config.yaml
n_layer: 14
d_model: 384
n_head: 3
n_kv_head: 3
head_dim: 128
d_mlp: 1024
vocab_size: 10239
activation: "swiglu"
norm: "rmsnorm"
norm_place: "out"
norm_eps: 1e-06
positions: "rope"
rope_base: 10000.0
rope_fraction: 1.0
qk_norm: true
attn_scale: 0.0884
bias: "none"
tie_embeddings: false
parallel_block: false
init: "uniform"
init_std_qkv: 0.0198
init_std_o: 0.00375
init_std_up: 0.0198
init_std_down: 0.00375
optimizer: "adamw"
lr: 0.00166
beta1: 0.9
beta2: 0.99
weight_decay: 0.16
lr_head: 0.00823
grad_clip: 1.0
warmup_steps: 268
schedule: "wsd"
decay_fraction: 0.674
decay_shape: "linear"
final_lr_fraction: 0.02
batch_tokens: 131072
seq_len: 1024
doc_mask: true
train_tokens: 828200000
steps: 6319
dataset: "wikipedia_en"
MLP neurons of a small language model. Each row is named by its layer, matrix (gate and up: input weights) and neuron, and shows model dimensions 112-367. Each number is 500 + 40 x the weight over its row's rms, rounded and kept within 0 to 999. Numbers have three digits each. A neuron's up and down rows have the sign that makes its largest values positive.
After each neuron's rows, "fires in" lists the words (lower case) most often at its 100 highest values on Wikipedia text that the model never trained on. A number after a token or word is its count.

L9.gate597:551517494520495564455530547494474432535446557483536564621593473579509495480494541456537566459478563546449514570556501497538513520500456557511521493573616519511522502486526508503463488455474479487540535467455542420510505502468537544508489520512537480475481503481508586486500456519526535430547458419467535522436470496569496549477496432530512510483525501464501424476492448574464419531513477526498512591433499452449518484522494505477582534513462515483410491426530458509526454540482484497547505475539474487585508454546483560514545458552491495513544476486522496454505539496495507511509475512402493478568560528478499512435496481531454594484415487483524437492531504497508426502528499547457428473459449506514506528508510501521536590447436496457459511485545444502534505541477494
L9.up597:516485484601438469533512476530569427497536411451540533519474496519507451495518498561430452515493534455528440511483431535479515419494455524434586489532490502457518615521462543506485465460479568405446480505518551529486416474539475445521497479462455436467533543431523522544509456553494460549493520422480408497469465495459555468568485479579494425459442520473513493487576468479478485470480488501512506555454490556541600499497511414503599513541441590500471501463458524534479508493519536553489476559543455555504501490442537504605472441491468504561514475484578519494454496481432496527494482552510464560485540552490451530459533522474512528447465488575479466521404504488495539526512487460525470547461474476519537505526495492514517508495396577506529461575451479554521549489489440
fires in: "back" 27, "out" 20, "end" 6, "backstreet" 5

L11.gate75:461535409517488466486493475535517456479497521599521551503505572467488504433529473526494530573548577526526495486500555501496466502531500524476570498397494592561478478494478454506490519471448485455535495457509471493527436505493563491509519496388450522508472473462472452528542652548526487498499543459472491548481547543396514536533564564477508472465500464458480496498523456533501484505539542563527523469532455519456443586515501552487575443509555548541563495552510575531452525470498468472440483394504473388530496500553513492551497445465527496539487467450471415523516483567509548476508471425554504522479480468470502519437567520505555520511391390551504520477445515519514475515553465492500498498511537551506507495520519541520570536427551510495425485475524539542430561580515440
L11.up75:437527435419547516511495466511485509508434484528478496591461545457490530452507501451485482501457512580539500532484414462513530553527524452489496489431464487506462473544451501434473543459440533504492519489439516504497460464485519436454543583482490489526542491522476494523464571495508481523515488482536577482534565522431516482544520496485472459422547472450433493527486507488562494533551422497494468507523547520511456495542558555595477398559511535466557484564459474475461505520538551529508503566473544516559568533500529403528532483509481493504508446527460410432617536618526541431554551466436529546530470500537488550519522471414519536507562468546474489522466475440499499513489523526523444467525506484536573510544589554552517571475446457478515511555538445543496542513483413
fires in: "and" 77, "but" 21

L6.gate170:500488531432516481510513448473544491505453492467447555560459482461391511557509530547525476521491513569468486491487482479455498477553490566491509507456439599447519493518502469473519488510479498511528518486457548550412510535422541496560449497563569501421497542508508466542506500477501562453490492423574526474475548465510542510478432492522541542465505560472484535547463415468524509503447487585498517511508511492472449550456504486403543457467503496440523491530574523475471489475447479498514484456467509445448551421443432506493541450522511511477469519552492476491523449412483519487463512591538519486478496444496565565547507463473526586493559510415485532440594482502494509470449507511482515450500467521473579497505541468513546504523471521441520536429501509454538457551463513
L6.up170:538493533521558487591476561555563535507469545532473513508508483431464523502484549512538475564561508598488513466525453518532532526479511517535474448550551512475505432458485414493564495507493497524489592468475531465508571512515481566504490512482462546571480544478480518574506442554520541497487516557474504455478512427566472506514511432547506482513565505528459531487550471421474506479488605511429367469510519570512519466579550521457512530505457451488507558490598531476463399521508559513551539541466493486502547474486518513532503536522585459517490515541520506540441517431489505502504497511512499474485483540515497574536490438504522592478503522458520487430428453492450472482493523511471585507557425553531492492394433446447456511561503533463482513483474467479489471497497461
fires in: "team" 24, "club" 10, "city" 9, "rangers" 7, "fc" 7

L6.gate645:454465412522503490478510448552479452493500558490497470510490546462491460448542487539555488475452503529446468482423437516505511522492423604491466483487488473546508442419372491491533490480492504477521571524505501467507475510462502465506544516486500499511464444495482493532535504525499513509535487447528550492465533503539495505520544469491488457449463478534530547442471516442498458480489466510490466450458461494488499508462603466539579499643432511547522461526441546462473584499495502498510439468485504528484569486434491545479566405519508498562497469461463459533407536501433381489448557552432506552476599522464460495419526525531471451528529498566534537496506521481534507591552471528487497538503525510528493472531553411502518588489482488547480497456476533436508525558486525
L6.up645:480490439524480488540468442441492500463530525469493534501476602529496422519538441521535498490498481481443470508455508485545433504528471502525507496463518477557452542443482486519522450421507480510512606442457518444550570483544504509438520488462507515530466434464535513579527454468478555496481487580498480544450541516495504569607490496414527523445520488521479451538494513472508494519463492508517495475525473486478542540513575532495578495573402533528525465526503534458482554494489501451512454433493469510529601529505446554500549494478481502525505479496494479495403503461430455455493488530435560507448500432463552464476489478538490487486463490471533429517514514504501447543500442491508491523554485490478496515519527489523511496502532468518426460469490447479506581547506615
fires in: "just" 17, "not" 16, "never" 8, "sacrifice" 5, "no" 4, "upload" 4

L7.gate630:599466505452468511484531463529500477470545504458474501540559476522437493481510469503537485474475487535479428392485468511484535511565432476501460447472500510520484433479499463420518531498536478508531522601477508445489384476484566597601449484502547502460512509540480488497520461469553515457545485533445498441466456554455468529446466488496565483479460450500467527521496471496520443519442504498465531471504545506468442457499510521503495477547568460482523440460510491465522527469510486515497519505507540433584527460487516499580518484544536600570588525451533474463510501481533488554370470521545463483532471443524451533457517505486431526577484475460493503515565511481466548547517449463484482491425525478554528494493496531484537579555492499506471466461473438493514544475515455
L7.up630:601456399481497501535468535489502480487564550531487438463497531481504455512518492460546519543520521526509541517537601527445523442496403484482499552510455483502552528485506502517493535517594564575555563578393466489547461507514509542561453465532547483524548485499549503528580514493478541464426469562560442445481480522519525535489514521590549462503507557516452554486536445486524394535499498502472551534454466511430511552477502580456505451499528490473505539481527470514513495514458462464482548466510469550577475480504564466466406525547523460529515478526511590488572489435487456505470506521431555448569477468459518545486553526465477458508514487421482466538523545576463475533462515456391554521512492457513494525529455510460530522420489522499463496511477417535514483529497459
fires in: "is" 31, "be" 12, "according" 5, "well" 5, "referring" 4

L5.gate742:518454508501549573502561543515565509544498521476433511523534552562496519473510453498454525485495465458496463536512498447519554549451457534485482467440503574563470475503527463518437527478527465507573403506543463479505502468544560461430444482592563434421545473551514487502547482480509490564516469462442430514459505531528626474509468462537496504512482513527497548472490491481476482464488522500473485490498510510491563442490487529398414529494520486456535466500511512497527555552515528454466489509501521485566453527477488516548569526476507489468509569499541487397460489592554468518473552459518519507546531577496407462459496592445573494485476487518469511493463440571450454474499536492520538456561493464507544483508513525451559519516558574522555564511573465515515538497467463
L5.up742:479491498481496566503594533537545473487516472518409538513522497492477470490492499522397503496505493487536453516487514477538533468421430551498501469466467533519463474557526494442435542469460505539535387468525427442527516506493537437410454530501511424419507498501486476490623502481482546529509508442482466540468498529573590465539467481461449555511481477515520503415541562532455471463507506489514448538476513454485474436488524539434474515528528490574521497543504516497484571512518458444510510475512459480624407499448497529494522458532484534491481562445531507432482488588511545488482514473436520475549550578523377433447457590421536479471476486531453490522501488513459466466550536494537519469534467470443519484578560470485550505484520521490549517479557473507547530477493454
fires in: "brother" 12, "song" 11, "father" 9, "band" 9, "mother" 8, "son" 5

L6.gate962:552559497490496431465502462537494471501479512508532406455511507580497495455551407474502487433518504472349412505432506447494463505453490517502496484510467472558479402454474498466456440503478509453504448515548489435541517462598548533478493515506489462454512485503584566505437435525490539496509486499520478469518503495512518528494472435529548454453516550544493514505451523486509516486449458494460447489462425536485534517444558508543536456500493443525456441440519474483507428487509482504537520453519415524517509533545477506544516470473530552450545483485494372450502460472513489429424519478476471572518553525494457465443510567442469498428472459515539498504456526529428496489549545539494487512501544556495507535494483472448523519501503502480476516478488525497521522540519493
L6.up962:485537513521526466492461455448546487490491459538483514470537482477470520439517438525506426423518519463383465510451512463545516529448550473514452499569502517562461466550539506518491442500494468465511327464522428489487518525586521497490452488493469467478515438482481543485456502576524521557509510540511476499478523447480538470578528489424501523487517495505512472550558526513487506480498445543560493448511488509465526543525499567505438502530415482513513474549472483512468505496554514480482454458505504508443483529530515542496560582479469461547496429505506492519453527475532457420493507443464467492469478519522455478496501474493485452512517447454488608523479538517519447503550458542521499464585494476534509521535490519455505487530510443540453489535475539436582518599464460
fires in: "not" 15, "t" 12, "never" 8, "just" 8, "yet" 7

L7.gate209:480503516498524481486514459473489470530547500535447537463483496548450459446410372554479482551422554520522529536522465501487477526478501490532563504515578486551456525486520472476562464510500519464503477483501541499464496474533544473444492511542497502461470473537486514520514546520524493515479602505443502512507493501517532463536507562454527524430499543474531501428461503453502491508497550567503535479471410442509504517450550479482575472501437511502461441502548473485495486569527497505396408455518489468406506539470478529482555420509440540446502512545496441495466465620508519483528516483491463534473543521506517533499468477461483526516533539518486432486481497494440505524528486539495464507485489464516514475538539500464519420525465463538539515479460555474488511449558493
L7.up209:473511516507486458455497548389532506475522465530526464499504519507537509462444509507449443529608500497442545499476477506516494544458519520480499523483562536533417530427429421506514480441427470524478481549570459547497372491502476493432496422493534531484512536495517424474493489497478513535485576513466477591485465524470398510487461543500457486446586501434551428428428553398400519494468453424479446444490489520521562480482496482443423437480495538506566522488490421454449494509498590449469451534495528421527582585512522489466493506437539485521508484532480460510467475499539549456518502501455516510463472470511429481497439504492469545485543520502523492556505526467505521520494532497537508499540507500414526511538495517572448454506443480487593454504520548500487548530516462
fires in: "his" 14, "december" 12, "november" 10, "april" 10, "february" 10

L5.gate914:487490537482535535477512522554531453524382483462529432589493500557475499533474510541486508463455485513526506509459432492465444454494429518509424457511461505489486566454401501467499496509486464535612523512479533516420481467526566513503535469548553535494492453501528504534544545498515483470538504489455485489457482514561515537504540478498506528526496509508496466421604542484440464535439508568440499464553535480568554515528504559474532430521449477465408477493543577510510520440556446505461526499484506394436451464516519561512509473499473536458513558490515443485432473482486533499485554600480580490518483469419469529533556471468514564517491410476477508465498497461463539531487515473481484444478512516565534508520452492495573537493501467438507528451538484497498535541502437
L5.up914:472564470528511464451432526504484475487410440514452454505468477514431556464557514465507462470487511475467476536490420426544525444453440502458501437544440511490450493411459502521473450520441531474454547526540490525479443542536544422506551511508493435479489461461552522488503476454490468477520408502507483590486459517501461540521455506495546499468540419478482439478445513492483479493501511548494501399487458489510553463544536533521521464529426510569491461520518502563415524405523435475450527506524508483477457427475484495475486418482424517459540482494506434456412469481519467439477493495432568507519526441517495546493587543450504458524500423578524529568487561507464536574456520443524467506483523474527408501548507478562510499457469499513547487454572486459502522485516436
fires in: "0" 18, "4" 15, "11" 8, "5" 7, "formerly" 5, "18" 5

L6.gate634:549546483520529527507518453521537506502530416463489509535525491557503452456527423485508459455471489548470557460459461559475513529460441474494463497452484486515489517533504457451529485438583537504550481539525491524494488457488528518502447499536527422480501504429521615489513539527530503496523505480453475510520505552405458524529590439557506425353460573510553498434506459471498490536395485550489524472529508468552509544524510444491495507539525482412457489521534513441569433484562556537491488522497497413506410455532429505439542448551524555521515473546412479447502538566553470516499525536565549563489495518518425492488481606542546498506482462520467481515484502532506449472621479561529501508481491499488448493529474472426526511501475512503432532521527464471530513470452475
L6.up634:498524500526512509476557409504533542507540494519494510537484577502491386463492430503527488503463467511498433501509512535590539515476454483471489438413480548528495534535536492412525499468512509499512547470480505507528514516429508461441474488468464431468513451477547500504496466465463587533469461459505460567476449525556536515591445496525496490543522520512449515467481552491469456491453464550471417509530484491526501457426497458486487539519556428529506484485526504492482527482543516466467526514438489479549546461517446499530513469478492532538529546459513413518478421469506552505452496455569506514571492526527573481533495607525522468525466442481584472522509547624525485422465535562516480463510575502524478558567565524544524516477540483494540528444528465529463505454543599
fires in: "father" 19, "mother" 12, "wife" 9, "late" 8, "brother" 5, "parents" 4

L11.gate533:497514531448507515489532450463475523543478446480496511554502537570510507499516548515540513451514572500483496495572528448541598497489489536503479546486480458509531498474511568522476526467468457450475529533573470519492530559514480446468549510551487560515426492466467473458521424549509536481500515460556481511489528457507534483533511503502486474482533538469432496483469483493466489466479565429534515476469509417474530490471584506469558530523576529477508492433483376506497481441512508480439516430524544486562486524474467456504427471503523452420417491524586502542501454466474482447512487482396521511469555492518481495521547506489549500511448551565570444433532519489480424565506525531539468531498504621518512510502505485508480392505478500580529521497559499499544437452531415
L11.up533:514559540450517479457574511465508426483506443529461535520421552469459475473543454436517557523458510516499572536555536452527519568496440471445491546463396467464450508450518507496480484476528507485538561504499399518449520461464522458458496501571539453464499464542534477500549422540478505523510471532541444573554504482504512505527543449481471499451552496475426488502452478532523461514478502558502448538449511428475480446523494534570492497486519444465549544486491430474485469493475495539458491493463517539566517531475504478472513462549472487433494478525489470485530573488506555454452466438469472507532533506617547591388504483443518531508482486563449540595548496456504554572456403482488468457533494564533494505415477547464510487513509518430518481484494467513517488471501473
fires in: "who" 49, "hearing" 10, "hectares" 9, "that" 8, "which" 7

L5.gate50:584457529452490486519530561577546479588432508534478500463503464566465487521484518564524547541492465523512557444508481525395481478504468543516517522461531573488497466469483462512485493484623490525542532455524544532414533479502530399573495476525540487400498538600578477497494495516567542467564488467462481414451518449557556486504397486557513512500503538520496540535442414420494510517519587499436497524488469545487485576504456509401589425542447542456537462495555492484484479522531494499486462546500522497461486407516466513502526524487559529485523498522534502465501540470495527469461513582554528488532493510456501530501536493456489569516479554462466508497493473516471448503474538472488506452460564464515574507504505556502484540586524526503563585460521470551534488482478500
L5.up50:559461568488527523537551500485531428551427479547469552489488495614428502507485541510502520569508486492469517472494536461443484441514499458539515491444476546490525466420488528553455502501483512546589540456494545500458553492512509461537522522534544532456522507577535487555484523509529518516522455410532453393469527465559563476523449476533515585554504509517445508543498469490538436533505525506439469546494506507559499647476441472461525504465439502486539480451506519515478509513533477470450526554470478515529526432499441520478507536429546511528430513527535492483488494473512543492423488552513506493543441494511547510479475534495528556488497517486488521541456555512426459445483485469458519409543493424476574539459513530520492561494556535528517579514543492476511522485496536
fires in: "team" 23, "league" 18, "club" 10, "2" 10, "0" 10, "1" 5

L6.gate61:479481499435450506533513507521502452601512466521473445465480460497459454477474394459433453499497503506518494432383457495530479523512454503506479494504429515485413539530551490465509525524577580456504416532550528521452434462572493513457524463533478474484492528539492455517482455511586506530526563516532457571486517493461528562540510492487512431530500533516576536510469458487561522505439490559512455530471503512494449498476499531495510514508487513423503505484461493488575518463559535473529431557441516464453489516490535536550573407504514538491493560444529445442516586526548542523480500446552454529537474520466434516613556498531568541547502451536478522495526454546526563471507516448520534468531498506536474477534437481473504472488556549496456571533462455512502523566471474
L6.up61:482504483431463449465611503482452534524514472455493463509452444432525520552510519524496586457496475484519511537506491492471497413489418464459476499493516469514418497487436507482469433514499474498581525536508548525479462560493555536531515511512484546470475550512448505546534486492515564406529446526481439470531539514532550517548440526548548447497560500450471448547474489523514490537429433534473497492507412509479484498497459609480488425513484487419506470493503479523478484491504432499462529507506557503489464436534477555497450490520480431603517560470490496469503438475569502544445495540478457474533498495474485546480532516471436537464495435562514514551521573434449436512440478437529548408558485466583462496541456506516494520494477558465478538482482454500545582451528443
fires in: "1" 21, "4" 7, "5" 7, "6" 5, "3" 5, "2" 5

L7.gate122:472447530504468443537525503431525471521521489509533498472486554544566414507443416484463464585501478486538539510465450558494495509472501503536514531487507518493459484443483475462535468477542499528531477502512525593538364423566450483430567526519487412437522494499487537564545528464503447469484598463433482507434446500481512509463457484504467485457511499477496497508548506444487513517462465573488415510498495443559549578502449546528421491481527527488505536526504472398493543519508542546499416556535503491460545576490509553505559488500508530512540506545468504491440538496559554523541495528453520506395484493489443493536495496522533392536554482557464460520492514477597493471480559479541500547520551465471476481533429546552474412495461445503480483516505570506536496574512446
L7.up122:454466463485506500536526513428510525463501471509504534533497466518535529432455420497541475527552498459493473520415457482527522534491491492532538491518525503568497500495549378490530515507467466536446515490456508500583443498539517502446563497547535436469519487461555540537483576491521505525495581512469514568458497445512488580491551531462522494504461498545549497509517486464519515510447537528466493493458512522508484518512487637485416536537539483513460499508521508442465550412487538482476588508525570456509484528549523490514548445525482534555545485524534470519498446451509514491488508465527413489502556492566491375534526487463549460472479503494541459484399495474532517521464521506511569575507503463499534509531566542462510447503479501471483500475481498516557500489513492
fires in: "the" 26, "his" 25, "s" 8, "whose" 6, "royal" 5, "its" 5

L7.gate654:534526589453512451539484554461537389521564498503527526461564581553481401467491517519414518534485471513417542518495484525483436511591460508514469578449537567493413547444496466432534419580495452489544421473484526446506427504561524461459504499492498449429540442514497529510536471518507494488473579494497469440508505419456554491513514531434516528450511524484471492492491481486415482470453472478521491471480501482533459518488503531535515372530447516528522472503541578423516471515543521538474440443503479521502514495523501526493524482454523510557432529500474468530454493537541502538424505512466522565514424481526433521531526551504497531439516508566399492534462501464477509527485530516467489564480525533478598470498486510541497457541512480479472524505473464468549473533557450
L7.up654:462465545425499466515489455501519604508537502493501475479542553536513440422498424490494503515543488512487522506498487508563489562547511500568510555577538529543513526489504450471557443507397508533468448493586515483531484477621504474504513492559515433493427427445433433427520568497503470442528569494453579549518459531478453547451518507588457534436533531488550452496461509452520538483471500604449506469497533513496494469494453506530524485499588509544518503516536481504524477490537558474534586510473542475566532546505536552542537437487531484483522438483514474446504451495499484441493494461536471486498465491573429398587559548454521497516498541450527532481489445468535482569491523564566556512478506521529534527509505510480481455516444493555490497504525585501538528503516442
fires in: "his" 54

L7.gate941:499540527412471513486487551456505515516512512446466501503512509514441506532488518525488473564377506490521471552507475474471519450436455509481470466430459540513463460487604477510462517463503516542521433576451529453504497462549570512549454479516497522507608480543440522486553510530600491497526476595498483482505518496564528484422570480539498518486514517481485493450487500505602495541514537467402490503470519536499480491547495498543419410451535508467438440411500459532459512486543499489475451378567514476572513530510504516470491488535495542512512493549563438522557476519521563490512524533482452512576477522512422480493518487388481520469557499468519465495510477469466528454460471449508563468448486492464514457529498522467516497513515491500478522510587458598460546532513465
L7.up941:555552490462485536599455561490529466493508504502556556555485531507473450544501533505506519545448471517526502550554503482536472426462457475521512429444471570493459417479587459510454527460525502512474472583435469458501459426519552495492445508539509507541573497503421437505527512507524500524493489546581451484546525476494533493419561440483478476493509465482538468451533539455523466448507489480449516587466471533521501558482466465529499436435501491491469436449422459502518526476493490469485500526560471488545511513527468538475477500490529508538472518516637468542546429511510517443507471511471509475556516461587513503514457583420505457542503466473518474520465553481458526477429449470502479494468472500484454489470498442472466521507533505453496509540572446570460540496470477
fires in: "be" 28, "was" 17, "is" 12, "being" 11, "beam" 8, "beach" 6

L7.gate90:514572512474503542531489493484562423513440519529560497531512477529480490520499517464445541539521465453496509389502489482480542439516381524502531509485453455521493429501512488457512483547562515502586449522496486492478438413506516453481531490529551573563562465539468589551478504482530529493561513474475408495496512462497483487492545468582564492503538487453505584536509498540529488502493540471515454608505507464520463496519541530513642450531524488475459479458494433502563510496465457536471530467590529524480516481437449482561573496462526537518529481483520527490510465461502484448464523505524486584506481478412564442488532473507513569533505500514431492466489494491537515504482515496474478524471569536589519528478481516410532496529489507462566525574487496491573464483513477
L7.up90:531479440468482516514495508546480440520466477588582531503510494499513436524513450460513496495501451473562524564553540555542502415504468520536514535534468434467471483496572520527538508549540538483439455477456430492492423500492477471505502482459535494534514505530376520561502498511520510577510537492483510500579537433481497531502518523573530525476496477513516549548566475527558500429513561430546530568541509461525545560489514466517585424521545446543466440507473573504522500553480394530513456449467519519430507472414506487524548522501551520469480427473508511520516435515490454485454545512524498497470527428462530512514531563457501525576514534496466558483485456442529547518468472535524450511466553539588500498385569450419503432533519553492484530519532539501520499460503478
fires in: "that" 40, "which" 34, "what" 11, "where" 6

L9.gate168:455493531489456520557491540483559486541516407488477487493492498501478413519481491502509526568447528522492466500500397523483495514542453429467505476473448424506454536458474501529540393533548493496484509516501601519475519468448546496573598476504509516535546454539541535511525511520558531496525538580476517495528522550479528572501555470503549541504500499461527508523471424513483463547458561557496547528454533406469571546533513505520463515490522474499530477493571513470430604483580508536472522425527541540512466443572563495596518429494500512541464510497530447491525479457477579516454535498527509568566515447453498481529505554464413548505515506485523510464522535517436486550459435470511511479472524562536427510512488405530461484595474568497481531507456519451492597523495460
L9.up168:489495461570528509521450541455491471507526546548508532472527461526483475458528402482511509493443479457523489545449575499488499471506461570485518532531492474497550517449557496523471469521552474507449425380508537507428533482442564455536484513499505486493534475452469548508487477461504472517537517515490556449493488544455472528554579480474492525537548474463452504506425494505477450545550540559512460520502450487472520575536521464519534484493550525499502485561494538487466524524496449486455477419545527550443458426595437504548512498429522468587489448473481449628529511476510547519455512464518564535521473559469487506521508538474492511502438420516533511541437531553484482507440483545512522450540534486596460453459511440555530450588553515502512500531543534471460542543462477
fires in: "so" 13, "what" 10, "how" 9, "too" 9, "that" 9, "me" 6

L11.gate412:490506509437547478458533518466494526476447525512504484510488595507482469502474490472516526539437462484473504481416509433484469524604516532493483517486450457471436503459434465460542441535528408461481483563554455564482479445514434500534517512455494559493527522457502526550523488482503482498499501533518517514460480414549513507521490526465485422481488466468533520499529478495524472543514477454540541443498511485521509521460467497489502484543528511473510478513457454545494524505553503523528526539412565492431450565469546516542559486531514506578463521449480511487517539491492531478560519493481476569557556474485474587418518458471516470430455486533520543565465501504487580544468449465514448449516455442496507597579462520538580449501501531440488483465494619507526510499563490
L11.up412:514535452419461510558502480457535499501488546443559462525432526513482567484455507447487550552506465520569538508545456494504537569501483440419483506437636541507466484534514510469528494495497562552591546492504512522481528482497485408480508421528479522540460517488497548455529426418510479525501533531517527491530572461536557523538497488447496507535508478505434498537507514480535527564503502521477528467526565473489459478456502512561504463524467511485467531441473355508500518418491484516518493511489542526536492532550496468532438443501458503490530457481501489537488532525504518466537504469447487488552554559574526508433631516529504537528502528593503538493521491478499537457501572505502469479473508540596477527461500470516470521493435495554536509498555522553508479485450504
fires in: "or" 47, "and" 45

L5.gate480:571537468471462503419499495509469526491522501447509465579486489523531487547505435561438497432521533606533548410545513544482505524454432503413508513564529600457528557476446465486543448487564467472484444541509567461440425506502513492518455492511489535504553480434434460507539536470533459437521495467535491467502508548483476568476533523515546466442553479492475482523520528436449459491439531509474500473496450445469515483513476510456513531479494431477402523484574482479540540493532506511462451480532462493453479489582557519510499490467485490494475519500506483480515500542477459529484547450502505482568510510518442526422509526526447494517410474521486533498525506479491488546521442427496502437422529442524482514503499535568477522509412460525399488474452486467583529481541424
L5.up480:511562474497474522491510461490520513495508494504540515574525497440446489537446494515435524441489530569492450475483498603538483528487489582414526411510487527476483543428410494490516508486460531467486459490482482449511523473502474456512486508510468531532486440402434441534537527535473437442478438471495463503487464547444458540551538499500559511448527518449517516507527550502321446511470472490465485485499475430550488503497500477432503535523447481547550573461498453516545448506574566508546468515554480487476537484552485515490511510513494484507529426505465447486432492539559379415458465470431509495475498514537444462435485523548458447553453488581476548555469567472542457543471457500499517452441472451519504513492487517527507540492430436494503499482491539452596511459487557
fires in: "head" 14, "jr" 10, "long" 9, "end" 7, "backstreet" 6, "right" 5

L4.gate47:507478538494514462512547516529490415472529523379495460484486493573468502505482488457527470450454524524504498438504487559518441493509505571454455464482438551443494474489491446431486510486525499467517522525511576427555474474490563566468528489495536512493509607544491583501533471430448482459514456446499496454500452455445523465454519544549566462471393427456459533484449539503486438471494524504501523475579498499485484516556497477524452523497498458443407442546575511513556517503465426501474527510447493466488496490512467458504566485522473534469529519503520477483486498472534540547416496543545536497543510456480421525476534481530480494485546461461488494482482502466485541522506491551470440483500580511465541515468496485462508485538504530517502494449492444478453519589531522
L4.up47:515506450472528444578469460579549494433541463396513455499552469573591474466491503511520451489512514517508487496523518549520493493514513565503370467487432508463472479503421474425522558461500533523502510494417530465551460465484478552512536546467487504496489620509493554532538463489419511462461480434503502517531453523424419376470551538472449479461424503443443483460510495486500480497521526463474514484533516591588495513622522491504439565491529455518443476543543542487473467547476489525467510508463545472498497583532472461475502511525473480503526524526498548482455439457497486563547479494509469468547498484528472546475460492505468472496519427495512527530490493420524537552543559526477525504543571534411517443486464464436478477519454474558468459427489466476495545582495542
fires in: "also" 34, "people" 8, "area" 7, "historically" 4

L5.gate885:461454570473600501466529540509575455546505529475478511477474469475466514488495504534509503495440454505525539412506487421465467538489499514492454514479493514521488535431531460484466478512519425515501502536548590519440451517466536408506501505479516507506502466499505509521483565474494507448517462517496522428437533484541555464541515498535558463533494546535492454495470521513523453520487508562503472529460441502445508613493505490515533445468491532457478440477506532513531528527555487504486464538368535498473465482533486468502500480473533490445474565467490513504523574469550488560420509575457485464508487459459473549549553525502436627533434526471569554529486507527467444508451400503459576468493494519492472491526528472480489496498531566496439551587509475487479380469510437
L5.up885:461538462466496563475487509539435614482446477497517443525533476539524445408488459470461400437533545497474502553476485553497503456570475553504456462506496484533450524460394509471505445531538492543462458500493390527459528465490508509573509471519476530460513491495527458503474414539515475496534498468464535569526444479587423553486492516510488468511562590452545493457471431486452557501475507487574491472531515467492521363483514542407531543536539486490548502495515469528441462491500475515518541545500537497426431474526494496533503486466501517518545513468450467536503513495459462513574490419488527518497554462474446512507496456497497453478512416516492493474518531491463532519480510520520450491514502495460472469472416467513560493514485508539593491415476486498523555528517521
fires in: "4" 17, "3" 12, "2" 12, "1" 6, "5" 6, "28" 4

L5.gate94:540512507434518481438527526514488522515447452442486487567454521501442574513501545469445494441446493548485515454528467534513479507550491531412479502531436514420465494491462458483511484467538453436513493508553509518466510496537507479519540431496584497510586526455531487497505498493567489381513438525499519485474472503427524493396502391592544503453458489460546570498486522439515456549460484521494492448528495506494565560498431516526503497525439484455494531517508481484521465480495404635501483494510489504469487517485513503509501522574550577468477460496513504429499535546524490486445581552529551512509486415487533575506527461490469461503589470513480457533548570464431530580536467433530504530511525511565497509529411554493450519531538466478432515441570514499505536570524539
L5.up94:545489491504398437473523402488504513426510484456520521485513494445560534554518550515512479491500505542514478520505572489533536486509515525495519523524465468468505498499519543469482481541480446446430490431440516470562497532478468500580502515465532575482516490424493450504517475494529526385453421561503501487493508439470500513466540455514497482454426447499544516550476551517560443491546491478471480493535486536478501567423496483569496513480487478594488563462489496511603480517467441552521581495474463504510495451526440441469480575504536487553478499458479497469479467565473467516504513523527426494489524429501540563528513419505410474475561462404568565508479524466444529514574509475526547544534509490484511447535540472497508536514529462432512456421509493487491396571498483
fires in: "international" 15, "2012" 10, "games" 8, "2026" 7, "championships" 6, "olympics" 5

L9.gate379:589526536548537403444467509470473517477539499525439523476511506512529538473486532507510521491430442529507468533431518512480500545477488603543430548433497507510491508420471398441458532502529469424487431500563533436516546538508557456509514487535463448455525459553485538503484518484563380507592447467478563452454473472473539488491438460490542453509464503507465533485430502449545487457512548489440506513496437520462502481478496530518526440489485539489447468499537476482467457466508450465541471501501485473488517551575496470516488505482497592383456497495423430500423478426473594489472520507512497559466447445518533477459565520525501474510458530531468445477502450475523491471451524534458467446484510536526487525530449448470524446569564510516512505545532589468508498501543468
L9.up379:537571460521454523487471454565547501454570537520459441518428408556464483498488520510557417502573536580510522488527505480477465509483496505554463519557574546428511477503523567530494487527506460510544487546441563506510506555574471558498491522487458556555513508558532502456498524520510501478485517513473474504476474499469479457508513507445541515458507518536471452484488491526570528524463563536564504457541451527487458573519480481543417491491496517528549530497608569453472528554410450470531458502463526503515573498490520452511523579544485490482516455597445488457515522462580496592498548519504538539402556512431476529488439505523479523485538504438463489535493443526499514462510423455504494506478551504430466510431524400480482540573571501568497453462590520513519492539511531
fires in: "also" 81, "would" 6

L7.gate665:472504463483480534486506461399546537500542498462514426538451523498489482473425518537467490460489508507534521397506478499523531498530483494492489527503550520522487467528523470446530493459564518514562527558521535517468436444473566405440482487539555556521587505471501560478499470514517500518502560515498428587449509518556535484511558522515553469519533521466536530496512494498437503563495496483512546534423499521507508438572610559486549651593478486421448495522514461502461496450495437508428476475561514454574570580481520381528495500554504564527519575498493491496502500520474435507525536568500533522546534557525488514498502518536572557497526485526532481450515516477534439544518541517550510617519557526584492513535478515487512505539461508479576518542530478483590556445518540
L7.up665:510516436500504501404498454400521553468606511478562497535493491495507503407521500620437441487471570503555514474528514518511566540420461459480469513537538530434542470517491583593510551420498542478573543506475510475464494484443477502481490497525531465509536491497538452472515492527468416514497521501541471505514457502495465453511476497490530445494522480481526478483474476503511504529506436520513488450435461578506517476521571524448577557561466509442524548472470435568461521480441431478476526472534516488542590570506483429474468500424595503504467540440439456526495490502490461484518496537495496530571546502539488551451509557449510489483477497549512451581469458487520531547424518493524473470542522501536474481528496469423489445514502495466623475529513528521526450474491540
fires in: "who" 42, "which" 40, "that" 12, "women" 4